config = dict(
    head_dim=32,
    activation='quick_gelu',
    rope_fraction=0.5,
    bias='all',
    init='normal',
    init_std_up=0.029,
    optimizer='adamw',
    lr_mult_qkv=0.7,
    warmup_steps=243,
    decay_shape='linear',
    train_tokens=125200000,
    dataset='wikipedia_en',
)
MLP neurons of a small language model. Each row is named by its layer, matrix (down: output weights) and neuron, and shows model dimensions 0-191. Each number is 500 + 25 x the weight over its row's rms, rounded and kept within 0 to 999. Numbers have three digits each.
A block is one neuron, or neurons of one layer that tend to fire together. Before each block is what it responds to, as a language model described it from the Wikipedia text at the highest values.

Description: Word-internal pieces completing oddly split common words, mostly after an initial l: "er" in lat-er and low-er, plus "ost" in l-ost and "s" in al-s-o.
L7.down320:509455514543529530479468461500489476500514569515524511496467500494478506450520450477493536518515502526478498470487516562489489493524509465501489509551505495518472525532464520523501482518496470489506477503540510488475478492514463518481471498503447542496483532488445462514498495458483483497528493505467527503507481566512519507470475521495529538442457510518483451509505528464487487497489496521470471493504495551504523508483458504550493544460521491505505494515513463482539473518509505552522507488490512475521547497524497492500522459497495532511504492483522499501476514461514522485
L7.down484:496504464492473490473477527503501499489487503488543476501435508471499479531516486489480480543518508481539531502490503529549497493511519512511478486500522515519519520540508452489498477503480497504475499496457504524493514416490503508501483491496495507538489544490440473518489468510476515480493478477495502464475473521494558476505496526505562474475513478518526496524460484528517470534494543495439486517494553490492466488520470539478494531509480499524557511513560519448517506517536476519463542505540510491543525487526505518484469490489530541460503495484491492514518467480502493498
L7.down490:481509509445441494539500545488535526448514515495525541537494490540496473487526510532455489504495525484487483496561538469495507467519461474457488465494506490500505526492521459476528509473505477479483501503500482489496491513464521449430454504497520510521484516501523488526519499494465496481513508532529516530483487476507504466524485510515510468487531484527521472481474554505511501516520477492505522504502486524525514491483519480490527476511513532463511517514554497471486502463542492498511539493471561498480529502459527530482484463528546497510519489487468493524517549487479549468
L7.down633:457490556480512513497454471520478477521484513517502542507525490505460509504506482526505540509493450467490504467508481505504492487533517439496520475491483483520514528518481519488521542531474538497463505515478554478553524467423494516468502483524468528480500522519501480525533503473435528507533546458529471500487506521492523478456494454495477500488537537488498530486490517507497480502491514491512494466460499530510496512480503495494525526500509519513496475442453514494498490512480475576494470535474491507478516532490505508470510483491498523468527507500513534517513544506526477511

Description: Short subword pieces that complete or continue a word split into fragments, such as -er in wrestler or writer, -um in stadium, -ay in relay or holiday.
L11.down58:520509511490487524529507478505502519531526493486497518498521520489505516531496539532484492501477494506486518476483546532475478487495495504531498498497511511508483572464523494455492499494469465453509524452490499490464503449531523458571549473490510525468487515534504503482507525513506461501539488480453486532481501481491523530516487549526546519524506501501432486492535500542523532472506496483531505523490526466534471463504488425514521515493520498499529472490487481463510487511510502468508480495429483494500530445510465506486512479514504535512488474484534523476481494486495463508
L11.down61:505526450478516474518485515525500493523470514537495485514511520497487495497496504518504538476488543514539503486507468495496496494482509510497480488501547501505506498508534525479524471461521498499500480462475569507516525466496531487495447510536523542472512475513468497450494472477455525499438504527470536513448541470511455553505514477494481465455471495495489495547534566531527484527437480534521492542520534479491485471492497534516510483459502466517486493526493528470508499509496535487528509540497525478500511456522478499510471514488499455534508501528503483492486484517522510495
L11.down95:522465503527549497516522488506523504492503480517477567568526508469494504513474500493454520483522496499517500462481494491507462547493515483500482479502472523499517453504491476483524491533484476536476544533458516533511493507485484504500532529479527511525448474503472505470433499510525517453502487512507470498485529487528511463525484484507496546510498500493482556513493487486494494489537470509509494474468534520482489525511475477504496506468528496513492470517469478481498491508501519547484493490539487500573489530431488459505484488458487500510514524581502517501471530501525531479
L11.down385:491534486493501482486525488482522532552463456513527469524506487489495530546515524544486464469466520495466480536520482468488510474515533502487462526485536504497511491541490474528506491522446508498512511454509504509526491493499530504510462499562498521493486528482503504474509499510517524506494463490504451523479456480545518553532468515475490514505489483482505450511509460528490511516486486521459527509573516494496487484532471523503501485425462492478501484497510543510486487514482544512506525507495493541526484464482496485492487504532529550512545499473459501465472514522467488478
L11.down477:499453500493508485491501517504477486501475494522479526460475522521531495463493535497497505501472516508505449497492527526507510523488500473494525514532481466464481483438485489511489501515496479496506445480514491479475516491483533501497555480509566505492494455476493493483553517522509515514484508520451424502502476467495518529524487533505514479546496471493473459513539489527510522517537526516494515503495492468522506483501515468521532565519510469509499504515491511481513492489483498498513513536453434517498555479503514502457460499502500553584496481510528507523461476503483524526
L11.down515:525490507498500457538504497523503514471535508519505496502508548515479480453505496507472536483477502506495521466479499484573452514470494509540464471527499476521493503479495505474502534470481490506503516481488515504467474472508456479477448492531508485496504490544499490492487497510498503475474496534480497535423515463527485520549515476531530484513488506483481542528532509505524460466473507498488484515518487505528467503473493516528527486505530482473532475504504493503534530469457518504493512538521548480549500466556468531519533551486482509503466476489464508441545524514504469506
L11.down602:472567481490537468480494514537484495489532488504488498500530523487509536539462524535466519515473474511544495525508516506507515449481535520486482493496493523481511457560522457473531490458466470501499473507508523544511491463512459530561486450516507502459467534449486518461501482547479500527460500498521474507458485506504503492527471478504501509451503509530504494512538512523499490506500529527486499511465531504454463455515494506507517495524482516533506524455496501494480512506497501487500508518528487531474516538509525483549524499497464486498507499497507478454540438493501520487
L11.down740:471474463486527519536457494482451478512521521504518516495510487539491513550541473558532545508523531530488506513523514486493504479516516513472488450469504507535497517537501530521489462477475505510489487521504543524495471409513491450506508474542444494461530525511496529474488508518504493506473483524485524478499444496510463495497515497514545488501472465496494473475501497493513487506491494560471478504502487512480520449561472487500478474503496505494501472517486547528482514530495527473490510499447476507500497494502485470480518494493511473527466485551512515518521511522458532496

Description: Short subword pieces, mostly a final "e", that finish a word the tokenizer split oddly, as in cas|e, plac|e, Gon|e, launc|he|d.
L11.down82:451510444491481476487514514531486525448498475478461495508536499524474539512488507537512453502520494509507507485504544513489489482495517501501560474528505544493559471503459519482493470552518522528482450465516492488466484515528463482473474520505519497436491499490495478507525468485503505516486483530494538526513489505537496494511501480458481522504544450463533489505538510486502500492527489535506511543506474523529497539531495484503511460529529517519507515474512499487512528480511489565459457535500529472482488447478496461484486521519501466522533495481527529513475482486488495488
L11.down196:552494533537527485513528458475591471489478471457504532487493485531506476474482482500503499483458473518534526495515550459450486488506506473502497500503524456489518451554519550471494477522499538510469497479497482513487461522528483470464473512526515510497480518481465533473521518535504523520534491506525524509540492500473465517516487474504530520480478508510515522504473511449511540507513491519518505535519471480498487458516471477455502523490492524476508537482488492489463491520490489532486525465520488519505497507470486501501545514495527500537519550495492468504467515489511490442
L11.down243:505537495525519505487515492493499476497502466548538545439481489487503517456505473487515496524499539471489532481497508500480530491503487477501476489492508515513497498511488510521506524510464520530501536459507505501476459505517500475486423520504514547530538482484543514492510502481523495527510493448494491513508502529462492521541477510493534533567462440470513481506512509505504526494472494543470459496486462512486499470513466503500492514547499520483508541459473517516481480498495526492523480488543502482514464520473555491518523490564483512525500455476522463478503471486461503437
L11.down512:483521491514477481460499531460478492498481516526490477486513521541559466503513498490515527486541537480472490511502514537486496524476522486494473517481468520505509502517460524481469548514485562521479532461513512533452464451492494472516492499520538510495449511522489491505531496512501507502517515503457463486465520503511502525518505465497506482526496459501527463482479469514500529509537518494542448480493538516507513534452480510461470525510484516540484513530545480492508433513550526499502463488494496551515491476512517470516457491550494477537486506521503469510524485494462521479
L11.down536:521532552476495467521507506484489504491520507472531496535498476506511521509497464458477514495472489523523474482495524468474503464496525479499466507530466521486495512526525506482586457539494489497486497501510497518473514463500517527498462452512466565498536498462504515451565507507489472493502469480498485497492496469482537491510499541502511483450497482484529477537522506525482512513541531487475483522523519474500546503502494491484480520490463520491493521477544489511503530537513501500476456528457468519463492491490494463503473500491508510523518506472501552532574504540470516467
L11.down653:522523508497445492526527515478517496507470496544497511516537493545490533491482504517503477489472478503515488508500537509495512525534445485523543516542501548471476488476479474518479487471491473519468515506501500491506455499476467470475532455486514461543449481559474518480456480501500501471487498476514509544508518463518489506475496464492501484546485475502470510469481494551521498458502481501487470468495446545517459503520502499495499479533510533467537502501499499467485517485498507510530524492496482496502541545522507482524487535465493547551503500498484568523487509499452525529
L11.down672:518520459475482539465511471500498539492533546510488526471516522507467502504490501495459515513466500472517535515534502493532503523504470504465491498502525510496483472507525500436548512519471495488501518470474468531479545498504502500524462464499451487536511500527498467521505551510540508536467498464510468509515473480467495494489497539514528499531460527500534486518499475503566516508492533458490482454532502474501487501483501526503487481499507535486501531497462562476486447463512481504502522492491468570500494539475504527519480449514473523465512540527517499513507493492467472492
L11.down676:480449548493511512493496523523510480530492536496494479490511501500484472485543462512532493487493511465503543549497527444479494460499536538502508498553488505511527509524506511509527489460518518474514501527476447486477469533555486497483510520453483534508493488467499510477512504492529587507491467471511466484530518501452477449485474534528515524488493481504513519517468484515518488534478493472454518508497473461454498512541490544521484536457499497481522488495537518512518487512498485560504499499490505511504491471465538546489526502511520460513500454502496477482471494482519493480

Description: Early letter fragments of words broken into pieces, mostly a standalone "y"/"Y" starting year, young, You, Yoshimura; also I|t, wh|at, c|laimed.
L11.down49:514503470470492479507486467524492504495508503548452514509502485473503488459501483456520481463497479482486477456472482494488512516468526501464522503450550538486500538533533492490470480515522490527531520502522492490523529480483514518515506485497469471457540460467471519487518517502489473514494492497497480485477504502503483518507539521489558537478491494484467537519510447482551471498491479522469513534482513512513534514522476465527508557462480481503480487488525503479495538488508530530499487520538452477543508469500501502500524518535572534498497542508507487534507503485428515546
L11.down52:525491510450489476503496501494510511472488531557473545505492519493493455500510508510546480458536515530495542476513509495584428500492444501494494468469503521498517492515482468519489508492494527511509519454514480527496464489481554523480544451534454489478490499527495517525476507536461495498502488468504497501508491519487475507503455483479495503481475499490500513540505474491503480510487520462510464492476492539479499462523485485497542461567498511484546567497473537494476469538493510503552504538497481484525493478495509495507525466489507507477481505487537493509518510503529535488
L11.down59:535499500493501525486472512501499471515503533495542492489523487524526458460517468483532522525508487508497531506516488498495495517450466525495537507500502459538475477478490477518518464518528510448543480541532485489464493486524464465460479499494469492522513501451453523482505550474495483459547476502490444495525514518454551533481538510478461524467526489474509502520508490471477510500507484489530527505542486449526525497524543522491463515526464526504529488575513480487503503509476507515475492461502536519500499471530469484447491510505499485534525511497487500494490478506523523474
L11.down266:519512520475463499475469483501491481528497467465493474478458490486533457520477483530456505510497485475532477481492521544475497461489519467455499533484464513471498541482476488500474494493521512526521481510509477475481467501492514521481527503510471488476537509497470532496492480493533485468504473523488467568509511461559519519508501513503526494481526521542528540488490518526469502510519484479497499497574507485526483479492521520446540493516520496541493528537500490483492461504516460463476480510489476488538517450507548555489501502560537521519541495476534493467509497500495530510
L11.down327:486499501485500478508510502483511435486522461499509514474480497520498509463471503511488532503548513535511423460472506506504517525500463529488486536520528507459509485492506533487448484506557520534499484475489534476514478462504493465486524496497495501483509529471501527543554483504507514477506501489480467522455524552504487550508497474516534469476528498490534514478479519507507503476514493484522485498506524474515513498491516502458504521549482545534523511521503489495472552464536537544512464495519441521484485494520516500440495521504458491469456515471514464536474507480512527491
L11.down409:518508521461465536492494467489498497488481513509485507508540517493492526510517449526483475455482482524507503488521502537440503491505494485472519475479509534473487519523487486502525436512458525547540495477471505504536482482456493498505544492527465472504493518553502489521535466515489507495535460456516478509498473491546480454498485550510499507502546523497503518478508411481508507524495434494477501506479522549530506501531508495494494498516444520488497524507523568482484491506498536497517452526488497533503514489495491472464514477484514529505495512514470506540517472523508518520
L11.down498:528489503482496495493437488470555454467531516502553548556517511471493514494526481487508524466485499504477544493497515541480473481515485471502473526479514503506518495517474498516507455516431499510512508533520510509499544488483460504524504457451505499531509540502487517513496553525470500461541515506492500540504512546518548494506520528466494532517528513496481495474469481496488546474474478504494516482541481492474508516451510500503482490512507477482503521521518522481494468496471517442497507525512502540528493483496453516462488497521539479486445476508495451520453483514484475491
L11.down530:500477511521506489488535479498527501500508510508500523499498488478513504503459512516536543510482475465501493453480489495456466452489510503479509456470541487520520504469551462503491515507515475503485490563519483483491458484489495542471506546491529537488506482485516497498515509558457523485527460472510513504490530513527505471461503489471478496476541491512529510482529484492448482493512477532466486521536517502503503485490497499504516522512477530566459494468479545563514524497473498489497478452555467511510539491446530517520534511505482439528528488512508505548495530500471508489

Description: Word-internal or word-final fragments of common words split into several tokens, such as -ess in mistress, -ic in historic, -art in department.
L7.down311:485531492523506485558526473506512468535483510510495531458495543513504525482514521454493460486502511483531476496570522533472495481441489487504519486551504490529535486488475507449486500469488511522491477484492478476470498486497493479501526487482536483471460525479524469474471509512475478511498506530479462546518506493503474510488495436495462506550500504523503507501510509460481515503513504477556528532523503513464480527512466539525482523490522505514472487554502430542490485496530489522515518471522485475509486478492505485477581531502493477515484514490513522509515488483515530457
L7.down371:516473497499511523503476469487474500537534498488494529498516467519506459501487492519494535530496499496529497484505490488525521539503505480477491516467446500529490479496451519450490505524532468478504477541499511447468510534500484477406496495518508514532534523495542502515483514468478460500506467524514529513508527518489544469500529498473490517514493496508508526484518627483485520474520492485531535481468490504524521521478511518498521515474515501507520505533477517504491529461483490478502464501500505483472514473536499492502490470509502507463513485470458460488459522501516560489
L7.down400:524487487518541527492469468495475504534541519473498526500516461526505477503481486530483546533516505474521502474486469495511525532494522502500497533466448496542483479473467523462486505512542465477490493534496520468474529525504472467413480501520486499532524516520542495521509501464478452499479464520511522520510522533486540482500527493452473516474491500498498529498514580484477517471515476491528534474474491503530521530480511524499527521468532520519531495516484518483487503466484491465505475486507523468476510457528495516495499470511495494459527525484481457468460516493507556502
L7.down401:526476499510532527512484465486474506546532512464491542505520453525495481488491483510487536531499502480535490453491483475505530531491517486495485531499450506519481488483456510459496505520535462487513493539473522465472514538500484476418474510520496500532510531504532501518487504458481450482504468514508535517523522536474533482507533493458489514497491492504505533486510596477482518468516471485533540467468498516531536531473518511504526504451519518521511503526482514498490520475486487486505475490507523468474510475539504510490496472507508482464513518471478477464454519491515546498

Description: Short first pieces of split words, especially right after an opening parenthesis, as in (now, (née, (new, (2); also y in young/year and os inside positions, deposits, losses.
L2.down201:531462509523463489503488486482469488465511511508495512496561485495490531526487496511508499499518427489492486468470503511538495495558491499527498503506513461511499522461478485500491506488511490499529453498476482485483529488525473499462503486540491449515502503546560523540485519455485456479491471503484535516521538553475502504515483509514462506502488526522476523518543516464497536523496447512529500509471518522544545526471549502501482530504528484527502478534511485492505510519518489488457461457514509491506548480516485511460468484507508459508483502443494459501444474510502522515
L2.down389:497482500489540513479475524501483494494507514500456514478506495544514521495492485477512498517530462526502498486491491532505529513522510549533483494523546522547505512489496431524518508519504546535552479480503497470492535476488532466406489506498470507500483502509484516491488515473496513490498483479477476506515557468492478506519451487516500471495503493511483534493535552482556549515530472486545495519500534454503528520510511480486484496540522524497477532539490507473459504507494457532473532501484505478487501491502473517485503459486519450485460517446474502502452473519506468495

Description: Short subword pieces inside split words, mostly "er" (p-er-iod, s-er-ving, und-er, din-er), plus "ch"/"ter" after hyphens or quotes (long-term, in-chief).
L2.down83:478443529521518493499483513496491476517509484481491501477465476506476511530506499530513552491527462527519546528483530502524490472484542518500492477481493485546507526502492472518536504489500479522463489499472461480511472558515483516474518491515492474497485556470472501507482531542482495446513565489495481471507510513501525458510552498481476479524513477523479539464460492480483519555530441485536526485489521516501455517481501459534473499530518531454523504498451515477498493476491479493499467495478497503537517527512527479499513463532538532511511492515447503509542495506503524513
L2.down355:477511502510499462518528498502491503475480516504426501485500476497502485532480505486450525496515501462455544482484479497491503507478502474516497502466475517533492529516520496424519484502515521530485506517535525534485537526492474506516526569487493510499479501514455472502470474529517478504492453504464541505442498500526471494476493476473527500488535494540502522471470456484511508525479545491526521489560471484495464486539525493526513503526489473485467528443500495498519492540516500538492527510511539535486509511471515520499521517538500565518519509481482512471470486515451473517

Description: Short word-internal pieces in the middle of a split word, often er, or, g, c, as in off-er, profess-or, a-g-riculture, commer-c-ial.
L2.down285:536450489511515486508509504520458487498529512497484554492475506554509472499457485515523551516488475490513489478530470482500505539500534519477483536476459527527473504493452525455511510543531479479522509517518507484451512507520498497402468492515495504516509479522555494536465483494462477519465465509521504520519519522494540475494545515485507480492497499509489530498471573492504515434540477494509525498462512522494539522479481543524494526460504512510499535519476538507479516482453477469498501509487471488491492475487514512513491485484530494490496500487466488498468514504515532490
L2.down382:540483491520533506498500478498447500500535478459484522511510505560518490500469452517519558526505495457511484470528468458505509528495515509482500509480482525529483507472463527447521515564508468466507480551478509499438533516524492502428466479506506501521485501498541512515470499476488477481485474500535517506541511499480533477520518508478502497514471487511510533468521571459498527450524478495522513494464505503508514511472514518487494518488490502517484519511464551494486519481443478483520511512512495491477488473539516505514527477495526472481516512489491498480446521497517550505

Description: Word-internal pieces, chiefly "um" in drum, document, number, instrument, plus "e", "ist", "t", and "==" starting section headings.
L2.down86:497514495509486492459513554469532489471471498481479506445451514502482543498496518481490496473471487524510462477484522494471452495457517494507485505541531511514513497517479467487495447471452516514480520486514501518535520501487497509414522466524507496455533473489457478485501494511533531510555499488480501486468511502543487509482498481495489523502498538484495520516498598496500521505457497470505549485518490493499503500479522464504486464489508509493481506520528483527534525507533494537492529524525484509538521532480499477507474510535528531478505490518481502541495531538459462471
L2.down551:534470511493467477523472491499458505504498504458475543501485509525495506470542522488484489472524487462516529462466468503538506493515524505494495516528483513519495470486468507464468496515515455543474513497455482494464539511511465516469504509505489521505514496516529498524490473469532463512507474493526537488448524479548498562476506538491446562474516498493551522489472520489494532441498478464513513512488495480514510524488540528513495507514549478523498482513461471502538503496448465488503513458518516509462494508496541527492530478450490530523518536474482495526486535492492510514

Description: Short pieces finishing or continuing words split into odd fragments, mostly the e of life, plus er in Oliver, Fuller, Gallery, energy, Liverpool.
L11.down442:492500477469495486490540481436541513472502538456491543528504483491520487522480488530517530530510471525466540504487536485509518445521526501509510488470530513538485544491495509520488528577479509530494479491479494494484489545527453501483486478528509513526464529503496506524490456468523492522456550461496459496518465528529478503510477508478465518510499470493459498494516526537508518469525519490526492526514478497488470475504467470506499482531470482488505509513457484452478524502496505530453495489510516493511501465485481517514525484497500515542544500458517518492515557466537510460
L11.down462:512499472508508513500522536514534533509467501488469535535544512444500462501468529501519488500528483513507472502560486445520520525480514545485542502468495536469473461521506508541501556482489495515485508491486524513458507484491491540484485525475498489512504487516550535450473516447498509514478489535498519514467474477478478509495522483491489489464492520500499532505509477515521451512477506507499492529502496450477478469490456510468482506499501544512466489471515489525496503482468463498479499518508540511480525501496454445491559552509530470493502515552486498517552463524503513480
L11.down522:476470520541478488492542489474493474460508445507472478496498523498507476485490512514512468511509512485488479483472496429536480501488494486521499493516531490501521495502522497525470493494490526521492476538431502526533493500520479542535559491532496482457543492467520486496483507481497499522508525480524495472519526531502470522489503560487498523505486522538457455546477507508524517565564497484478484556451476525493466502502485497494571492498499485504503492511520476540504502473509484517481490495502497511505496480470514505516508525471520485480512512429491461503478500474563490506
L11.down539:504509556505477494489520507490497533512483489482480521483528458532504539484477457451527457505524489506513495488493534516465503495508548524517492467450503495528533470511520518471484496513535479481529521498516464475487451542495504485474458541490456547496500524490463510493525482526462520504536494513495543519498498522497497506470458502491468492521508513479492490503519513464464559478496474504531480515509470469497511454527511509501501535501484564530478484486526518502522483545565528489524435498499470514497525517490519462473450495508487464537512536490526507481485494486462521501
L11.down550:466483516450541524527542537490546513536486592452475477503485550508521494499494488443496483512453454482459528493493492498511507500518463512508497467458533504454490482504484511487515448505497553512488493479481476480509515501510495475561504466492486452515503483472475494481491486491552502508507490505526517486532484556485493473500507472508523527502496500508489545481485496494517466496448478487469472542493485492462495516487491561503518452494516494484522518497507484499468465488512527540478539505498509524492482519505535503526532510488531511511517522530528502509526504490501478533
L11.down577:461451504484480524501477504479503473487504512510452475477481532453438495472477466518537542486549489503503476509472507495562476524489501522501513531492504528498518489516487506513502532492579547478508523463542446525526522473478527471535541482500484499480521501506514463495490509498487521516511520476481529494462510524477494502513469532508493518433499506489521491504494521472507509540475499475464511501516538475478471490514493504505536486513472499494482458480547483531510504496517456501531544464463522500473461494517520516480486483494543546530507486557533479517484478492495506514
L11.down600:537465498506485514499476445555471478557476483504509495514483467499449483507513496466538488538476467564474469500499549507500458505508505520530526503502480451544481529493489526491496486512488484508486532491525522505521496468522443543502470514479447465520502507515533517507481505517491524477503511467506501476515486516525489502512515521513527502480475460491462510486447493468486491491441539508510503454548525486503521512518503505483473481502509517488491529518547495480470542534501502498509528512491485486513509511558446490456494537486535481484510481543466516521492463523488528507
L11.down626:532514483482490509481499517511498488507486540461480466504488534463455507471503537483523487510486524491526529514521484476512488480481491527481483458528502511533483506511517518496503509488541494496499531511546502507478516431547513508506497476505553487504528517498474508429511534469474550533525491478497549467476502536448467487525500503546497528481518488506496481494510514501497466517510478502520423507501529481475447516509500482519509550478463495514498502496523448556467491537471445508500527503481555484461530512504517516505509523483514485539474463518519485482515484494502477470

Description: Short second word pieces right after a word's first letter or two, mostly "om" in C-om words (Combine, Comedy, Committee), also "x" in Excise, "le" in Electoral.
L7.down154:468515518497498468511473474483488488499476500521519511487492463503440486456482499551485527511505487500550503539498509519546498526521501491499530495499476504525486505539499469486490515525483521453515492514511507501526490512506477506485471507439513512484470525495510533520526488497548484503533520552529466497480502468518510492545523459489495516445496472520472520511484543516516550489511516482540518482512469536478491477529488479483517540517524441502514477460490498552497495499501526509502484462502487482526454518531535534544545510519427508506515471465494457453484544508485502484
L7.down160:515495491501478524518465516536510485506522523493454489513513487506488494490493480509477483536552536508556546512537513523541533512504484556528511487510537496537475516524494475484559480485483503538506485521485514476503458485509510491507491531482467523504454484508478480487483512500462491526468459505516506488502501426507510480516455467479476474500516507499481516441542508509522467535521502502498421519513529482439529485491493551462500502468520516473493495523503508471516530551471454499470498508507500489483500522506493515502446482480504495513505491508495548466530500543504464513
L7.down198:482499527481478492504481499503527497528503466511513539505506530518508519516453520520512500503524503512532492493525520531540477511519505514506507534479514500498473493504454487498495534472502432478518474517500492494465496514517455518470499479461515475561495492529574545457502475466484467526504525540516551496501428517497551472556488493496495487490516495518471490489552525480458534520479498495503507474524508522461497498531525459498527536506475516481464544500534490511501479462514473521447513516494466502512489497492527505526515506501496486523462440478484462479486481477513458501
L7.down304:459486496536458516505483484519519482511469451520523500485514516490515490480453486527521456501506522479482492566487494485577490528526482574485544544484469519511479504480540471522504516483493495494516480483544477547482478482504472559526489502504516481523506483509518520497522493521512489497524517496491451483497471464555495525497530472482464460490544480481496461504562527495505518507466519495503530474490528516499527498510531455524533497504484483475505536504527509525508520499512513488486466477537464500489428503491525489507450488485477478513493475507510493501498481508521460489

Description: Word-medial pieces right after a split-off single initial consonant, mostly "y" after c/l/s/g (c-ycle, l-ymph, c-ysteine), also it, at, up.
L7.down157:474502522537531498500517492456491515469474451526490487497471494500474538531491533506534475536520481467531521529484527454481528497525563530485489537518506474542486462499509437464485468482534487562455483485464528459545497471540511533527506534480499512508533512518495541489504515539481510497488529481515539504455491514484508514531471481502528534439469509502474471476504526484523481499500521514511519518528512519471487501526479510507466483493470484533495509514523483507521541503510498490516470480506506486492500493521460462495476463509524490481513512504498524499489485474437544462
L7.down244:483541509485485448492507489503484489478464530477496525476433508459517499516500497469484473535520460532507527473480534507514492503533488485531487515510532491499513505510500504504449523494474486577507520480544516538474501474501508496568497484525520514494435462496532508496493498518523435475547478466476493507520512525507486511460489470499547528496527517488474477498481486501488514469448498507531474471497507526461510526535564520502525453507490455495514512479513512485512474512518484497529510524542503507537490465538466542511543484478506483498481503468492510490487499529489477508
L7.down496:498482514491509472524536512510499511477498502489439499500508519494499533545467531518512478518497503526517520534493505511447502493502522503528494482523484526512537496537526500453485506524486564524516507500533504522497440466468457498489522521525532458476483494477497458474480501500464490513506459468488467481487503516515499499456457487471503526477517503552531460520529557497550501520527466554512450487520473493521503461466500485506537460507497481541458498478484520476501499509500497524517474519519508514472469522489511457489515466529504463470493485523535530528546504535495515463
L7.down698:508456545493504550515531467467473481467500510520486514535468497479448529463483463532520481483493483496476504474485508482496480475519517476483507496485503531531451515484466491483486499536520513499497501512525506513505491481503515499551477498548516553483466529495526493549464493521483518476511476477476515478465502501531526443488483503465477537518508517466510492491512535519504466511514489521500467518537520539519469504475452529495538523470516486546473500547534478486503474528507490503487499558480482504538533456512518525528521488469478475467485480498543514509553496488485559510